config = dict(
    activation='tanh_gelu',
    norm_eps=1e-05,
    positions='rope',
    rope_base=4400.0,
    qk_norm=False,
    tie_embeddings=False,
    parallel_block=True,
    extras=['capped logits'],
    init='uniform',
    init_std_o=0.0,
    init_std_down=0.0,
    optimizer='muon_variant',
    seq_len=1024,
)
MLP neurons of a small language model. Each row is named by its layer, matrix (down: output weights) and neuron, and shows model dimensions 245-372. Each number is 128 + 32 x the weight over its row's rms, rounded and kept within 0 to 255. Numbers have three digits each.
A block is one neuron, or neurons of one layer that tend to fire together. After each block is what it responds to, as a language model described it from the Wikipedia text at the highest values.

L2.down847:111098106088129152118088048156067102139137083152131157118158111169088124119114147179124149122155130112130125177114132107111097146123121114132158095164100114142142155099102111152165185142198137072100126117097138185154141112079096172130147135094152108081157143123073156129152164130115154126139153119132104107157148106138140125148176147027153115161091132155128092144145136139124075092137
Description: Paragraph and row boundaries. Final periods and line breaks ending a paragraph before a new section or paragraph, plus leading pipes or dashes opening a new table row or list item.

L5.down78:107160125131108106173129154121150077176174112086109128152098111124124119093125096166090153094095093153117104148144128113095092106155132109125127132102134134104052103143108172137131094139162086117133117148098136220125127179103139153097103128085165118145112149129115142208087152130099179206059162070149140150180118154093107143126166131108129143140098156097089132123128119112166141140102
L5.down240:102176111106104181123138138144131142158116134153176085120081130211055146086096106111107121179160135141089174103102085143151126155171140148079135110109116070093126132106111166114150103123171101135128170078069134112097106148163155090059103111126185090135101104127087086093158155117156131138135147123146212134116130196092137122188156153131073130115065172141126152105115127165112072140103
L5.down393:125145078131129156096184130128088117119156106118130156083076161100050125143153146148120106144144120089120154118082153128154087136134044151130165149072137076121145102120115138165107113094168118085130135188140170182107131096130140138102144135097156110066126140063163111103135191084097203114071090194139155132130095136158149150103128087119107173185179137230149128079075123169084201182162
L5.down720:143146112133151133088184092134150063077142180110189166137086166134153122100164106115134114178141137160095121159120114099139097155114115081099162122206115108126159032179139154109158052083067142174160124123122145145149119151144122159113198129141130162096100095157120078102187151137106124133155205123130192039137090127113144105181127097146117115129093090094109115162136183110162184161150
L5.down1025:182085112154092107096145171105080175102143170081122181149095125154123128125126116062162105157122192167107170170113147060133129120129076134073148129128172112085059184082045160123111110097147169088169116152153099125107159135114149150028074134096102161117122104144129186153155154110111120167166114107087152082196151158111152108109131143120137153113124095135146149081118137082182163112044
L5.down1688:146132133149091073123162139107136086179146112103109127091156139150142136137156116136110167100151103148148157136174127126147119138126087084119128113185183156096109165190174106090103124175143129148192078133126065165132173200132155134063098121162117120149147105194163134105070121113132127130112100139114111101094206136178137115128118124113104054121080142108072164131078092166171113179090
L5.down1858:106101088109135120128163166155126148193100166139149135120099101135091160105136085117146181132110155131135163133133130084108177106121156162157134148146210102095109170119105124152119060186111174124178145151123094135046147115103056147096109103097132175125122152066178142102130165090126166116075137161058140118167120086139120132111159108138137133109064141126085101130130144147123155112117
L5.down2460:111140200107135082097087127093125059150093119100148095138151055122166079179124080172052155152128112142153155100081119055130037092167163156093169194058113144128135096116121127115139107105143093122156115115101130113073106132155123125123112148073156145125122151223169147103130135115142097108143192128089145092131127137107158143142158122093115179125141182136133162121081162142148152193075
Description: Separators in structured text. Punctuation and connector tokens (|, /, -, comma, and, or) placed oddly in tables, slashed lists, infoboxes, or where text seems elided, e.g. "minehunters and -sweepers", "| |", "//h//".

L2.down1167:137127103141139090116120194104194113152036135143083134122116145068131187135106148149141141158123127134116092117101169094113139144108094159149150146102118087087107160079124144209139114159132071057123091095107039106116142134101155116123124156098088151160148154185115093117121149081138095143165153105112162164154103134166138144085113072129106143152067160137120135155112073102091163145089
Description: Compound-joining hyphens. Hyphens (less often dashes, slashes, or "rather than") linking two words into a compound, e.g. market-oriented, station-keeping, Afrikaans-medium.

L5.down592:144141086050172126130123149174082155126154151123121098120121100092162115188110067167139150163078104100163113175134104089146107135108151136081148168111088114153160075172137158114084203094113127139126123067060125131148107085104153120163176159102154103152094128114041163135102125114094123179124118137115174179210099183094138127173128138165113159182111127189109170120131156150150136135130
L5.down615:152131147170143120151136075111087134131087154089128111164124141172127165117091094138099069160097117119127096133112122133155164102124138148140147087150110170121106117109075137086118081124097137158120165062159099135099118137115088139108152093145115147131122101113177129141170136085175107121106154165161114153128107162080109122157112132046089136136179096155146144143092148132123080079129
L5.down1143:104155081163061189151123000084125080190119165129116173152177155138133138062115176159123099157150112096119099101058128202168130125129161093071113121096165189072129146120102096115157127127090111157148138183116138196158053105151105121149190114131118162162145069126155091126136167173147110156131153123097140102176155162109168162159079156115128088112123121057180106081096045150147087170161
L5.down1479:131089098110139138145115133117117116122140132155084106114083138180120107117204096135197136127122126107134091118135122083103080143095169138142104100154136115132091129096076144184150148163098138161116123125143076125120127141144202128149097164121138108134146117134130085073149145115175106113131120155091122081090173126092107142121144134067077126121117078145086146121138128144131083141103
L5.down1874:096108117053103188124130205115135138153052115160150138104148163121138076112119086117143108134146117148110109127156147126140151108135126122157174147083102123126131145140139146172122126155162155112138105165142146120110154079133113140114103107162100164100131113110152134117114115155090076165078100092131108158156107150145136118104152151093151110133070160136087097130102097108195148169126
L5.down1955:094137142110146130123114034100113114089120120150078145098163072152097137144135123151154118129102140110161076124113119150146082131135165146148130112085171157136089150185155141134107160125159107112125122113126110143162087143131161116098106093153172114141102121140088102132126152080098108106141132146175116126161119129109127136120104123013132115141180160072156126133138094137180102094156
L5.down2267:089151111130181112117100168146102118122088075138137148151111105076153166170145083095121147134099151109165052127105122132135099139144175089134131082143127156123126067129128105183138122141093146066131119142078125152129107160127128122138104122118117085158123156097099167074154112192101100154180131109116163101124085147105162133165109113198128131161138131083121093136131135108170138157119
L5.down2442:128154174124072197132102051120113134138117156097114145162123095170172152164170122113149112139116115148129144156118170082151104135094158149147141128078075149164177094077113117143126118157179177152158162152094144127145103035043162119128130137096120139156059108137080083150131139162099095147131113134116150137137138131142151152176150127121081162176110122145127190152077114139130122116138
Description: Paragraph-ending punctuation. Sentence-final periods, usually fused with a paragraph break, that close a paragraph before a heading or new paragraph (e.g. "Houma.", "in water."), plus table-row pipes.

L3.down276:110162114170111176136122139165092109083106157157131138118177122135137123160127165094095104178157094132190111119174096126160116096179082151102102086186170092123119170134158132124161172145121209128126104104095142122192192135083095150078102097161126122086096146100154191179102112165082140121072121088183153211132136123151151156085136115000092114155104138136162123141167132199097119122109
L3.down548:107111155126170106137211053146144087112107164099128113200167129119130075080121112188111106119153064155104093125139153082126082112108149050148113126131215168182111164152076095093130107111089102155138138113107063105160097121069073115127129146094094080088108173117100114174120103117145191102130110143110074103119133122123068144082141100077170124129155105126126132097133084081122115150114
L3.down802:140139103094156137145155039149109106124151145156142167136215138095129096132169138134121143092131132158159053139098116071127091124107079090133160111120195155110103091139185110087159141129194096068167094149153173105139152115116064170161142125106128078080103125195080186136143129146142114112122166154160139116148150122214126158138159106048134091131048120152153131121133086158148088133139
L3.down940:114125074150188149130145167216045166123182141162134128148162071123084095138111075139134124141161130114142149063092094094164075126089092117095163136147102120162135136055069105138113143161119137094157137138061111129125126172161175121134097136129110074158096166133117131102141162137133151100140083153122136116110123116116174167142130158080126097139106117159131096165103137076113125102124
L3.down1407:107153190106109166120138102144117186088146096172144124131137129172146096175148123102101107112159163095145185152171099113117145100077160084124143121089117154127131142112170136126114150156142158138184148161098161160123150118144128169160079080142154121141155185115147136131120136118118098112135105119113168142122126120137177176132122115031122093104187107114127163135168150194162131118113
L3.down1826:131100108123162129134121123162102055126166091158113190128127085088073125155075061180101183126181145118130129129126125120116111135111149108146151102150115103233116184080133084133123158157176152094133110086103050145103138115137143122128154125124172085111101120105094132121117213131151141085121154167122117125099120089116147140159160096149132133145109125161115077164115119123092125125112
L3.down1850:122110125124131148120165000104092131105111162140132091156130113163168110144136092089132081112154116102168146146156085159129095128086103116150112125136119147106131141143110111177149109179089141138097141159116137165155075092162138131164125131151149105158112078124111088153172142121079148118127105137119127146122150152110095176098156113000126134140203126102117129143082144132107146123112
L3.down1983:109140150132109164107145000114130109102085129141145119120184152092142213111086109112108166151121086149191165159141128168142110114119094088173109079061092169115086145078116122130104145182184142131104073137128063122159191123144124118074077149086139114184096145159142130183130191138122141077074078153106119209146156097104140170166132110088112111110062141109089080143128130130134156092119
Description: Paragraph-ending punctuation. Sentence-final periods, quotes, parentheses or table pipes that close a paragraph or list item, usually before a section heading or new paragraph.

L3.down75:106144174122132141159143124126188164138166167134168111127084131088162107138103134130094125092129092084133134178097208160137170094150029139124098127156129118143154146124146114142128132092091109132106133132099177117084120107089166090102130125118166117144165190130135045153152143184155140195118115217134093150122111202104066113104115092108094178130063115128170184104115126166105149133183
L3.down753:119113170132139193155168130096144203099204108116089145131129088175179108130143131081148118105113176190122152106102162113140168123130142145101126093210122087117170091106080105182107161095133093101075094152112160094022142128151104141150079118137108150156132131148129136104137142185149138200115107104171096144163135114079070144165165172140102150098111197068111128142091132154144109173141
L3.down952:145148105141093166138152149110168114151162142171150192087158082136114173139100148126036113170183166118133152122138127150176213163192156138130111138158115119101093098154150137189150107149086111178105173130118153175145114121132176117097164118109135134135115121171068069134121118123133101170134129116084132128150163105132096138164100157122162097139139144075121107113189138143081055135112
L3.down1207:152102138181102146148114162144062130125134167115089170091102140109163101124150124165099157129123130127123168160151104184132081122105067102137175150115089145077099129095104139132140098118141108121120123176157048150120102125118153097133109117096181147128104129135125136145151115093146102158121172070164191151139115143134146129103103180160078068127179156041137104117165157111053127134064
L3.down1289:124131137137106110213126152128129022139155164072154087166109083118092090101088131112089100193130090143078163133131175157190196100210129144100126164100118146125125093114164169130149055126116131168113110127087120162091084075106142055108136075171151114088096166147142088109119123137138105158189064109141175120113140142101160149137120108167138103059089178156115137079115109134155120084172
L3.down1805:143165191129187130125143134168124114128155102086090126097058145058134041135133098142104142154155106153103159170158147170121112111136113128150107129164115190055042146128108036115106091119158071106135100161095103133161107113118107111045133097154156144159093117118113152116118113131144109097090138131224183117163118133155083112127143213130089131106138161193118176129093144121152168121173
L3.down1855:119126107130150105166114216119118147146142112136123143116126109144173115077113119155081127164185130071118163143116128159153115133229117130132176185149119145059102110094143186137078116138140107143136159147084119116060093091139169094133102108079168125176101167171101136159135074123139109158087167154133128148129146171119116136135158142144067150076093133071134061122141161134106098093093
L3.down2507:114131125084130105096144203100113207150171176078179094137090058103116131147126115094038069164139108067122163109208120154106153138151070188116129143140144175099131105156137141115092093109147162092074127144104094179101098116137099117117106080119147116122126085168061110150105101236130091162139165107194139173136134119097121115062115161123167170122142132167135121081140144149175137093127
Description: Interrupted-clause punctuation. Commas, brackets, dashes and small function words right after a conjunction or separator that open an interruption or unexpected continuation, e.g. and, being / that, by / was to.